config.yaml
num_hidden_layers: 13
hidden_size: 256
num_attention_heads: 4
num_key_value_heads: 4
head_dim: 64
intermediate_size: 1024
vocab_size: 2048
hidden_act: "tanh_gelu"
norm: "layernorm"
norm_place: "pre"
norm_eps: 1e-05
positions: "learned"
qk_norm: true
attn_scale: 0.193
bias: "all"
tie_word_embeddings: true
parallel_block: false
init: "trunc"
init_std_qkv: 0.0231
init_std_o: 0.00453
init_std_up: 0.0231
init_std_down: 0.00227
optimizer: "cautious_adamw"
learning_rate: 0.00131
beta1: 0.9
beta2: 0.98
weight_decay: 0.26
lr_head: 0.00541
warmup_steps: 360
schedule: "wsd"
decay_fraction: 0.913
decay_shape: "linear"
final_lr_fraction: 0.0
batch_tokens: [32768, 65536, 98304]
max_seq_len: 128
doc_mask: true
z_loss: 0.0001
train_tokens: 268600000
max_steps: 4284
dataset: "wikipedia_en"
MLP neurons of a small language model. Each row is named by its layer, matrix (down: output weights) and neuron, and shows model dimensions 32-127. Each number is 128 + 24 x the weight over its row's rms, rounded and kept within 0 to 255. Numbers have three digits each.
Before each neuron's rows, "fires before" lists the tokens most often just after its 100 highest values on Wikipedia text that the model never trained on.

fires before: "\n", ",", ".", "==="
L10.down550:130118105125130125085121092157108151167138142138107129139139063100114122096135141095087104118142111051138094099139119125136134121162096087142118129140156155150150134113179068168143117115138121137128138089150145108123136158098134119131092132159155109114105156127125139110127181146176124150

fires before: "s", "f", "el", "z"
L5.down119:086128101099132130138120104175142095123123134104112108164155102150112157122120151123101123131166133134161097116142123162134097150122139117120161121119117126123162158196114140121057128104121149107140132120088181114092127101131177133118189161087137107163187142130105116116100166125112156137

fires before: ":", "ur", "ure", " |", "s", "if"
L2.down827:119137133116106100135098145126130194095134131096132128094136126133116141143141107126141123126119134151125102140172129171129089099114135115149112124091124128113093143095140109103110117135143105137123088116157107098151118151129099056140096126108127107128092167187139105136117136148107121128

fires before: "s", "t"
L8.down395:082156082138144125130167112112144163136165101141136097157119104127107141120156143129129101174126115085087098147160139137150116138108094170099131158142085125135155133103127117164099103109095125109161128123109076089121139128134145108118113134145127102148156105106139135192139096099141154120

fires before: "y", "ed", "tion", "e", "ing", "en"
L10.down43:140143096172126103143150066097116155103103094098142119135143128134173126160162116119085135130107106132116120142125164158116100130101129145153047152154101143131152131107104141080106133113135134111134087138122107117141118111163115131148170181162110088183136117123126171107087099090120122108

fires before: "s"
L10.down535:120172126157093108143139083144171139176155137120117152128117118112137162104143085121146156134105138170128158107110161166158140166118131139131157159099109132095137131153153100131148123144128159131147132116136167119090122118094116133120118176141119115139153113107118117152136159114121098127

fires before: "or", "ing", "er", " |"
L3.down695:139122119106159158145126152112155101119121144118137136124119143117128128161134175139104088164114131159152155099140117134151099144136175146119098163174101080163125144110122137162132103118155129136137160111123116095127164145131120130099145131154156125144166148108159109127093103114112135168

fires before: "\n", "-"
L5.down845:135126124159115138112123115117111136110089147112138086092133127131144157134102154110162115116139100111171148124165134115119146127115112142078130105087135112113119124157127085153109073138137114127088145168085131199101114143152124133073094124155169126102124088134138110134142117142153125058

fires before: "\n", "---|---|---|---|", "-", " of", " "
L3.down452:174107120142136144120128113126073094117104103154158094151156137168148150112146111153128091150168120159120139114138120126113096130134125151142093081141113151102124109135152153134130130093160162127128142102137087161122115092159129103112173153143093131154102084110125097142144142158123131130

fires before: "s", " |", " of", "\n", ":"
L3.down507:113143149121151130149156108117149122166153097110129086136157106124161094138124138123113108156139115120135136087151095135083085131122113143130120150152107110096129150147149104180091135117144101149124133148127119155108147149112153139136148106105172144140100139149114077117177130133156121175

fires before: "s", "^{2}", "=="
L10.down296:144098121118152186124130129143113154127161122146102087145145119126157100119136123086086158138123093141165142138132154112105126128087111193089127141144109135141130157132121133136140103091157129113122122123144101103155169113112154168109091107123137120127174097184142123151148126146136155153

fires before: "y", "ian", "ia", "ta", "ly", "il"
L5.down676:111110122136129160139131130117139126095089151122135096133104159110157175111092175100107137081107170121141108113139122140113144093109126162147132109113102138131116165147098141085190140123127159122151094103111111103148161150109109099159120111115126119141116145127172173158147144131156112153

fires before: "ed", " as", " the", "s", " to", " a"
L6.down275:139125131163100178160134114119121114166138132186145136082142097113135186137109118117092093141185115137083117143123112098144183136118124136120129134113137133129131149120091107158110134134104112079114096071149124128118135127131093141173103111147152160108122135095136115108145090107140142144

fires before: "d", "s", "ition"
L5.down781:137134121112168144124140152105097140135145155127144114127176123147160114113123164109147093142126137158159117097126132139170102166113145145123133143130166104144139125125128149140097167137133112108110151108103136129114109098126108153170114193132143163148125112153125107137100132086101136135

fires before: "s", "ing"
L8.down929:157108102165121130159105120133133084138116150131122151128097117071166138097104117095138159126101157163109113118151124108143130132152154154137145123101113081104159131140119098090129123146160171135116156129101128150116077133101108146107132158138121129128129092113092118135116143154085114158

fires before: "age", "es", "ary", "tic", "ice", "e"
L3.down461:137114154097130117144114131078111121108153174124094173149120152147104134146095095119111133126097107164128089116143140166134129119140136131153090122152163135114122129142153136131147169137126149150128100147181091123171151150143149132130156122140126118146088128170115102131124150117133114085

fires before: "\n", " He", " In", " "
L6.down851:108136111138139125068107116125160159132111111107154152145085135132101145118186138127073134150166115111125102160095154114125155118145114111139128114128149160147129146137121125130132125099125108149126134163133139149127130135101117129115092102122166125158081136129109139150112138179134152189

fires before: " in", " by", ":", " on", ","
L8.down208:116144132138113113151158156101117157099121112109172105128146175137143127111171167166131138144110161133110127145142117139106113121129118093135108097156111115111102143076097140085140091133136075103142130115126100127157104187120137127129162090121145100135153149116148169100119152136106148146

fires before: "ed", "d", " in", " as", "n"
L6.down875:139148078107102165152156088161109096104141127131103155137148119116103152157071169126128120105173135146108110099148128148139150121122138091148118143130098120128152130104144125146132154160146144096120168134107135123134097100118112119162132141103145133103095166133121076154123102152164119111

fires before: "e", "mp", "om", "le", "ing", "n"
L6.down240:110124118113116170156116136126106097088128163165142164103138164134150163132164090139119149147122165100104093178138125116096104131109106108170088112113099157141132101136150128074090160146141105079160099134086168108111119129141154134161158118113125110125098139172100103121110130093107082127

fires before: "\n", "ro", "20", " later", " "
L10.down414:148115129139145125133118118106132100138139118091136186160152153096149087105156087182098119136093143111128119166143160098127119118130106108132133138102116131155108102160098134122144144101154137112120115123114132135163088130191101137135120133147158073121121122128088106135121115152137164104

fires before: "e", "ed", "in", "es", "ing", "y"
L10.down461:135157132126149130155128136154111143093126145131104113116179124139103179163174108087185128140169093154095151118143109191151117139122125167141094133129114110160126119084134101125077137158153119138139138115113115104147152160121149079124087154157169106131100107140140149129170185134137131130

fires before: "s", " in", " by", " on", " for", "|"
L8.down747:161120187127144128091084129171118124104154113123164111112139108107129124149153142097149093112172142092143134112167116113140083111133172114134146090137107165102114121082163126107129118188135084102143137120131099124135167124115119090110101119099132117141092099084122115145127148145160146127

fires before: "\n", "s", "ion", "ty", "ent"
L5.down971:123088123094187134086168149100128133107133133110143126101122125137113123119164115127146125135128157102171117118146115146062170127134142120130164103141093120099105155065113175154188117115111080111137111145104128145119134139108189143139133073109141098115120087147141110146176082097173141141

fires before: "\n", " ", " 5", " 1"
L6.down943:134132164130131123127090117103111115120097173145086113134103119121132110093163165133131117118121150125122112120137160085154134112152134138127103189124106160107111120125136120100101137122129176151147106090157142111127125114128103098097092106118163118137134125132142154123128115153156115151

fires before: "s", "man", "n", "mb", "lan", "mp"
L8.down613:080127136112118108084131153132134114077120125121154159125157134127144160100138116104101144143109090107132154130106137131156099113151134138163111112102117127168135137135154104128175087157077166132171087111153121134167119128165117098179133129123128105131116141121111155129105134117142147169

fires before: ":", " |", "\n", "s", " medal", " place"
L8.down288:128139118159164113157105100114091149107129127174127091111097148155123131143172130111153168159100114118151081139157151098127122113131146139153190149080166123141100123147124148112141109122102135147110106147120104135129134131132106099106149123130155100143148132113113121160142121106095085150

fires before: ".", " mi", "s", "T", "k"
L8.down380:089118137098136118138133133097129102146143123145100113092127138143105111105139124137165089141113107169165140116100098156163102156105112112077138101111125123157151139104120132104131165127156056137155160095162115112140120145108119127135139141135108156112155117142137141156123158134143116182

fires before: " by", " in", "er", " and", "e", "us"
L8.down809:086120112088169093110166132189107121082151123089159128132104115141125089144134112158164107147143112149090099159149141116109114160142184138097132088114151148133136139120103138134143162169148085132127143112177130068154096132136149126126142146119121058135140139147138122118138117134083113135

fires before: "\n", "s", "re", "or", "ent"
L6.down417:112075143149153122122147119165097169097125116134087142134110129120108084111120178137152102117138177132140139151158150108126150147121112128138125166129129157123103107078131106094108122113131158150103100163132114113141136114146141119140110162103134139154122148144120156113149119175159129150

fires before: " |", " was", "d", "k"
L8.down437:139122108115088161139118106167162155128136110122174132110147118101128114136144121143184153132127131126138146176165138136124114111090043114118135136098142122113138141079138135113147145115156138136125138154139114136129108132103158117130125158120142129125113151137096164180089102118127142138

fires before: "\n", " 19", " March"
L8.down620:100149114124134100120121072114147135132095126099154134148076120089124103107179096138111138113157123162132157145128147105102137122117140099116101171147122148147130131113116099112116162110121134113107119104149109112153119145143109135134131132124090092118097113132093181135171179129131125107

fires before: ",", ".", " to", " at"
L2.down198:127138131116162129095144122132156172113114138145138146138130074117153113108113115177102113142126139115114135106153153128140100171096112132103114149103112114132119162172133107122070126116132093147112094134129130107113159138127155118082065110122162169159122120149205123127122132137131085170

fires before: "\n", " a", "q"
L8.down354:063127148093121143104158119131124165144111108126147121164122112187103095106145104131121068114164087137153112151103115110158121112123144118125142127163123141168099131091123147132169120131128127114114147104148119119105139116116120095116092146130172141140109116108117149142143125123156137130

fires before: "s", "se", "d", "ence", "in"
L2.down448:101139147184174129129162130164141136100152146148126138106113100100099102132141156136180144111106159149148145099162151132107111116157143099109157143120106106123135170144091144146106134134117173132122123126095136121083142097113132160156174127110121143091081118115087097094151147100134156119

fires before: "y", "ip", " Da", "o", "ive"
L3.down243:129130140121087154107132105129150070104086157116165139119145137125102141126124164157160148125122150151106158131123118152124126151141148126057119110093100134080117102179117123154156098162125119141126149128119135125152131173130111140120132133104161091080158111141130132141146161176101121114

fires before: "s", "en", "ing", "er"
L3.down787:151134103123146114136139127153098123129110093139135156116131129136148113107132086117146102148129130164137127090157175134116126135110126125134112186081101180128138149144107118125128133069168107174080130120183130149106142129110152126106126162129154109160124101131131147150182117126156144108

fires before: "e", "y", "ic", "el", "a", "ian"
L3.down111:106138092120087083139108110143091146129140103106125122103151142124138166112150136120115117110117133155102129128135132156095129111120133121132128114101113109119104173118131099101119116139150120133138156156129154132145114131095130082152103099161132120152057135100115122150141161116129090111

fires before: " |", "-", "|", " \"", "s", " "
L6.down213:122182158107119109087186104134093120118146122154136126161132130127074125142119121151106109131166118161098085137146151116168109122135096139168117120125127141134082072148109105124140103091159095150087140133127104127130142158132106147113161121148051151082124136143122134172138159116116096147

fires before: "\n", " ", "t"
L8.down242:112137168142122120076167138161120157152164124142088157122163166094126156129147118106139133131121134141088163114099125103121101083135144091131084129123117155137129133133129115099084148108147107156077120153119157135111167135122115097187078111150148105150094099146094104077116073115129129132

fires before: "\n"
L8.down921:151151167127106092162127125145104119093115155117122091116148127091135120121156131136124125132156143128158132121159164150133091158158152081103130117106129117122133128124148126108147131128137126140149094148104123116159114132107108140133107148108080104153184109133096136095111135171137130120

fires before: "\n"
L8.down624:112141099160092143130155097144163137112107124108146134114114112131162127108161117146092142087131136126140112117150130134126132129141129106129105148131106197066133155129086132128163141150152129133135133144183144123021113111097122154147099140077148140174144157086105141120110135141114136139

fires before: "or", "and", "od", "ing", "re", "ud"
L3.down10:114112126111138146113131121141120129135115099111071152167164150119135091118091133111175158118173130159152123172127166171143123173134107124143111132150141118133134142113072114141147146099129171118158093114164094100118123121151117140122083107168080121146088109138159174116136068130119103122

fires before: "\n", " |", " ", " 0", " —"
L5.down953:143131112173130144163127155102130143142105124121121091119140135203102120098157147128111093145110142117134161129151130160129105130136115136132131130093137135122160154110145135172133129148146132144116103138124078136106120112113139111145121120102143102143117154101104133147090123189131117093

fires before: "s", " is", "el", " are", " was", "ke"
L2.down548:142142095138144128180147142060103128110131124162091150134155131133099100154148165093140147132092130134117166099175119129133115153125151120102119174157128117102105160098138147148114102089091134111113139095134098132114114118113138132113099151078137115161127118149126171140169086132117102069

fires before: ",", ".", "\n", "n", " and", " |"
L10.down874:111108128097132100133130117100131137087121114157172136123153120132145148105143161160134101137145123104150086131140126141089146128089117110128151097118098170116143120135119121148149147110174110147142106133108138124102103118127152171118101094140124118149138107153131069135146105171122119118

fires before: " |", "th", " ", "\n"
L2.down620:143139130077112106133193118086167112109148116134123124155106078147100131137158100147149108083155079106153179155154127124112159097122139124130134128133096119116136114127171110117134109116184135140106142114127163095138088105126144101113106089122102105153097137153125101114100121131145118165

fires before: "s", "t"
L2.down205:123135110134164146121146151116098140111150130128137118094119083144112124144171125115083114154113115088115129107136154112134104137105147129121106157119143121149135176097158120148091130068115163138142090144152144128108122133119146099101175161139142143109065105137114119099106153086138125144

fires before: "o", "and", "ian", "emb", "y", "ka"
L5.down981:124091155131120110150115099116141119151156113106115102113109142125108131114102168098085126123114147123170128163146124140124142107112126098177110110085118102133131102118117191122116126135122164111129110092113141104156094093107119118161164161109080147123092155075091157108139143138118124158

fires before: "\n", "d", "la", " |", "or", "um"
L6.down206:144105134170124117141130171155123158132139082101147152151091113144132107106122145129164129094139120117133119104123160151118120136148122103147179148144131150124137150124098139116108116083163129097138147114189059130115101149130129135129137150150104102181084147133084113105125095162107137140

fires before: " 0", " 2", " 1", " ", " 6"
L10.down307:127120111177166133156152156113069152139119109137122123113154141135158150097100126113094133171137127121123129152156181109113123090133109141118110133099170156158131133110136137110099094128157172145199106130153125115101145095123130174115116110140159095154138101120110162134115122122091115148

fires before: " of", ",", ".", " in", " to"
L8.down527:128130126118142134203143144122097116130123137119173127161109153126127163136178152108099126144088135124130118129126107098105158147101090128072118129145128135086123132113151162148117136113100106111141152063144142155113123139119134120150095108117081113109114138127118105138135133119123156132

fires before: "\n", "us", "ic", "ron", "re"
L8.down30:075148152100114106119145079170177142109152099124104098127116128149109114128169132152075110116125108160171116129098117140153159092167159115141112149125115131127153148145106129183122140091127158095110093129141170149129135100083125104157094142163133103146120190128111077175115109148134127175

fires before: " |", ",", ".", ";", ":", "_"
L5.down55:137128108107091139117118125116106121131126093141150130104158160104148103147117157100125132114146155132123103096078131136132133154128128088102125095109157097098118144102134141117144166137098106101105108134123093132170125140100133129098154140141167125163182152149175119099118135122146171167

fires before: " |", ";", ",", "_", "2", "\\"
L5.down191:160128111073100160122109071131108127099124141139138105137134160121111095135134131119119112110160118090140112084079108127134117146124146127132123146075151109145114120135145128113114142130149151116147107120137127139154127150087136149102146099172142129145148157112148072107110141144160155165

fires before: "s", " was", ",", " "
L8.down619:148100131128131131121150140130153143109155137119139125148140151141073115078153129106140143145157150141155137121163152121159127146100123111116121131109147176103130110147079142091133155127123143134113142104123112058140116112136178070086139114135169128178083168139118077113147110139116135156

fires before: " |", " of", "ed", ":", "le", "ing"
L6.down33:129127087112125138101142136154166099137145141141109133179155128117101102084118065140145096134161118099116113115167130100111123137091099133108098126181136122122117126144160095151105140096094114143127095134109128149187115139153106094130110142175140092119094094164088134101130118115137136138

fires before: " |", "_", "2", ";", ","
L5.down567:129089101089100135123101135154118083094130144086155085116120136129144149114154134145117121119175157128151094111106101132141119185112113073112129119113119082109119095138138138098148174158135146133150096145113112134156102156073129121093126077153170127131184138096149092120136163115151148159

fires before: "s", "d"
L10.down729:097125100160115104153174116127123111166157078177140115144137158133096138094123129118152141080104148136118138104177126163135092134103117136107123129080071114109102127172104131160106149124125124142099125133112074058127155124144176122105171104134122121146130148109136090148117145150139115120

fires before: " ", " (", ")", "),", "\n"
L8.down201:098107118134160096096096075176109124143117197137089137162122122129116104082147120112097082091117154137145123142101134107104170129145139144123160124144110132155101136169161122113112136182096105156160118128151163098147132144123129179145108146104143091181131115112109131201119141131073097110

fires before: "na", "th", "om", "ing", "d", " life"
L10.down131:150133150115095086179106107124168176155124081110156090136118076137121139131100144151091121145103154117097145151169139107117121138147096141113134116090156138118110099144145117129096135156168121086093125136085116135132184125134105113089117115109130156127112166128143094117118120072100129127

fires before: " |", ")", ";", ".", "–0", "–1"
L3.down594:154106153114159115121173128109122130083146134133100158126124132135135151140123108138129133165196118150160115154174123102122140129122100126135162134107106138132148129126104119087096154142156155117131123113145141121116166156134133105139136118132090114140077120097099108106111156110067119110

fires before: "ate", "ad", "al", "is", "n", "ment"
L10.down73:118131166117118146115120154142102099139129178133133112246088097108162139123117116104159089121112100119111153172113116168110132132111089147177117129106127101161145145124135161096185106139148160172126133165132132149104101150131159124119104137109116143154150150168124134150118135112148119105

fires before: "er", " of", " Ko", " "
L6.down274:089104103088170141104130126134074089119117127122122153153085097138102142122131147139110168086111144118104131106102137120121154077162124139136111151173142179137122169128145112120109125114149119153127162111156094158164126169158116102156131115152073123122083098093121174156118148110115117171

fires before: "s", " the", "ed", " ", "d", "ing"
L5.down468:136093117144144097131087097123154110190137099093113128129105122116120162163134141088138116113113088163150086114111111133140104134123121165153135130143137134144182082134126107137077180141140160147127124147126197126095095147125125109126123163143106182165115122071082114136135147155080103149

fires before: "|", "-", "\n"
L3.down254:144157133105142151137126117125106114112111130164127107121134136122152117091134124077110119127164125124135128162126145100105127131129099173090119121131117135165110177113105134121114083128116129152146148133136109151090130135127137114135119125126135140140105153129097152103124126152139172155

fires before: "z", " V", "94", "ill", "s", "land"
L8.down705:111146147129134182133116148075118105121096131116140132132133074126146143132179120134141098172152121146127125134118139132148112123106119159115144141150136128132146091143136153140103129101092133143105165115084101078107125076130129130174169162112109178167118155097078133107091119133085136134

fires before: "\n", " The", " He", " In"
L2.down216:119153122103140097104136120129139138120129090143134135107110107155102115097146144139081124082144116102103136146110176088135142092124126144166154078123121094146119134058101170113164087145145124154127120136159127105125122112108118130158118099126121107146103137158195066140160122132106153110

fires before: "ed", "ing", "y"
L6.down770:115165082125128119146157149151103146135122119132145124115196142127129112132142124126171122114114121112097121096127138113155115118125140113130054169142133139100142171127130088070137101153131105103123132152142169100127118095139098130118177159108124131147083130148178132122159170148165140142

fires before: "d", "s", "der", "é"
L3.down456:129098139167144157132079096144109159150078145118173130136158132130129133094174149137154148140137151135112153111168147111121118094134148100116131140088097133107134125150089103124109165091111149141136157114136158106158143163167160128088160131153135147120097089101097137095119148105101129141

fires before: "\n", " The", " It", "After", " In"
L6.down777:095174132115122110151109134164111127111144071131126134127153086144101085138169102124120124152174106112148134146151120124096128142127125106169117154094098104140111132098145127116101112122132117133134125173144145128097093142116144145140083153130098112136130131119085163108124131115149161194

fires before: "s", "al", "se", "p", "o"
L3.down545:122154102155143132187100129122146117117170164181117144134174154109137108107158134119118149133133112092138141110151114081096092160117113083141123108144133149128133127087106125110132158115131146143184147122156127136086130110120131125143139120143120109096171122128146103140102099144128154117

fires before: " the", "n", " 19", " a", " 18"
L6.down525:106116137148155114173129151103134123174147156148138137108125097126151177088136158137171167140114106163113099079133137115092135127127119138136126159109140119098159106104147139140173150156139150113101081145110127116149132151086053136122131102169096120106121118142141154123122103108109104136

fires before: "\n", " The", " It"
L8.down466:109188158156096141138099126110100141124122117132120117123091114131125123128160117128082121121158076121142122146120118091130125107138122114132062166128136144114121156085140112113115133136134160128148084112173120107091105144149144156139134157107108128168142169110134124119122127146123120138

fires before: "or", "our", "and", "ing"
L10.down354:116144143121120089134122153114124106174114111130128125150101086110140094120113162140104121103141108113101119120099137111154091141169131150131097159076093118134114140097122185144124156095142153125117135121130133122121097121142149135141143121158110119134153179128168102113106137108099184136

fires before: ",", " |"
L8.down644:094130161106144163109109151107164122138163136174092132098103139086109128141111122116119115106127121097134127107094123159139152158114143113154099118140146172142086098141147128163170094117148102114145116165122167113131111105134091117163130144098137112113134133144105123155135139076116119093

fires before: "n", "er", "ic", "ry", "ers", "o"
L2.down588:121144115106162138069129140113120111137120143135155115149154115165156120149146096102113180107084156136096149096174142146107136150160092136148095108119130119116149077130159127109164126112132121150130106147131127158128146127104149135125128120123154116129152096152097082089095137079145096138

fires before: " |", ":", "6"
L8.down738:123133117112118128127140128145128159126171094141139152111121100116090143149110131121121084120116103147168116174143119124162122156127140090168130113130089134124109123141138125132129136114128116152109156142102114104150116093172155121175116118101153120175085111108080121099114139114107160116

fires before: "s", "ia", "ic"
L8.down495:106129114123176108104170127110121108120156187135094118124133147116119150138146098165156166116119126150105155127194089184121137118130131152123147146098133103098133121099129144122140133077173141156167137150123119105155155093153165170071087118135127085111160158151130127111111082150090122146

fires before: "er", "ough", "th", "n", "ed", "en"
L5.down287:132076123189132130130188105132135092118081107107172093133123133161112150141103151129115143112126125170152120136075118107156097134097163100118096151163135155149146109124155110169101106123126153064113123124138161136101130157132142159096126148144132131122106135141164146126158110127123115111

fires before: "ed", "ment", "d", "ing"
L10.down693:145173173154116125080068161126096092115098086120136175138117098131161151138112115172120102111113085114070089102091145097157128156121150139142105113162141162141129155097139096146149149093144093111160134155094122088110091130169112131101152153142144138127114126148089175137127145112146127172

fires before: "N", "n", "di", "en", "ton", "ni"
L10.down651:175120135138115093068108148099089095125121128123111126124138153088130092166066120184117124125130119138136125085146106138135162124120130110164156078140088130139087133100091119120157141130141170132135111131153159122089129154115113177131116121107165165151124151112155112102116132106130126086

fires before: "ic", "ia", "y", "ical", "ian", " "
L8.down312:102119147123110144107126141136118125126135144155169111149095111107122103099096110150142144116180116169130137156089097138144105085150163118121113149177161090101134129137145167164162103123127107103145138124174138116144126148102070119188067111096141104154150120119135103126119153113138131151

fires before: "\n", "=="
L5.down296:106131126154119139125123120143153109121096121133112104121130144135144082119144089098153139156139116120110126132155107143133129125115128148124112163133155159168110127121115123120138114146170120108101166111106116158089164159166091145087123145085101108118122128150151159138111121137162137152

fires before: "s", "W"
L10.down311:131117124146162103148121097106129158143082122108112176127136123158144143140132115157162146133100157120135159110186111131118133143159116153108084126134128148161118098077091120146105134171143101147122119118097129183142150159124141146122142176082152119176118150141113134146144143120145160142

fires before: "s", "ed", "ive", " was", " is"
L8.down880:106143097125089126133164184135138157103106094120094134103108141131135120097130119152168133108100120129143154142138160093110131131135111120114089131170150165132116174127152161135138105125128094124124185127118140180154153133158151142113134127129161111191092112145146135090103119167104155135

fires before: "s", "se", "or", "us"
L3.down370:143104092161110130158116099123109106127130149143137161125130122135175141110109120136101137132119139116126168130124179140164123102121156132135131126145108129106164177082135150137068122128104180087123146116154083143104156150118135142101122130113114162104156117134105183116118096126139148115

fires before: "e", "ative", "ed", "s", "ev", "ing"
L3.down151:136087097124137108145134147096107131113129088122147132147123085088109139113105141147133125145123116099108138116094103137148138125116170111116147173158126146157131119105151111115090162137131128137143125145143137122127095126147103159114153103137049135112039117151101154075150100160134141158

fires before: "n", "tic", "na"
L3.down221:066092136107136134141103146118108109098157116129080133143107119143112177132191129103112129122134107168130155141114130171132157143118107107161122117095127130162108141157124101140101162147152144146156121138118158130111178169136159130155126126128089135134160145127099138099113147129132142114

fires before: "ce", "y", "t", "n", "ci"
L3.down852:129136127140135122103130183135103183146146148111089159088083143120137095149113129071128154101077175166131132160140119136092113122127122127116106128133140103125091116164149154071144130119139131119099128157121164139143111114159155136111116118146125108184115100099125168099140128113148081131

fires before: "\n", " He", " In", " The"
L3.down397:130148153122111137125099081131159102116100102077117099073122140152119164129142142111130127086143146102126096126176100122086149134131159137102071171107124178143124159134149147128092121115141092135127098139130150178154130124161142179108130149138158121116102099124146128134155131128137104160

fires before: ".", ",", " in", " to", " and", "'"
L10.down254:131150158152125115160130127216144095146128149109143129139094126060087154097119129153137109155178139130169119126135106132150082100120143084114115106118121141067138114174113125095121138123104105079146133147133126102144077119136135121160139127137076133136140113124115155115133133091109144152

fires before: "\n", "|", "\"", " ", "-", "20"
L5.down973:133115111111129133110101122089158074112142134128138085107105091104135116111152118083097132147191147095138109166123125095132095148154129125137149189158133150118157132121090107122117126060153145165151098112150117133125156149114094103090120166138156169111129124113159153129138135113130114151

fires before: " |", "a", "age", ".", "an"
L6.down861:135138136134106126153144102098097158136168091130111133123110118113080116143113130145163127150107086127118108130127146149102139107146144127118093115112131133182153084110123153157143176142134127091137141135124103085088155111081134172105083163139130133149173100166091090092098134145092135146

fires before: "n", "c", "mi", "ni", "li", "st"
L3.down93:097137105156135121098132096168093129129094106130116151147106118111118130105134129179119138137148145168163174114148109205123168125133093107170137127111135106156102187089155142097161088120133155129123131093144165117118124071115137138140145123126142141164098119125152134096173116139139103159

fires before: "s", ")", "se", ".", "d", " |"
L5.down1002:076132136101164132135137115125149128097120121089113101082151143108120116070142111110140107117129089140162162129134115106118119146122136097092093104117116155193187159087130115135076130133135146126128143096144100083094098074124136133187124114128134186143121130170115150114108127116102114141

fires before: "\n", "et", "gh", "n", "ch"
L10.down626:161181154121143120142143147130123127161123109137149126077135094094116147111182131098097118164154124126100080098146140123167152139134109111106103155157156114149138160097096132184088114123085153107146100085120128102152124166122129162142110133152112134111146111134116134117120096120097129132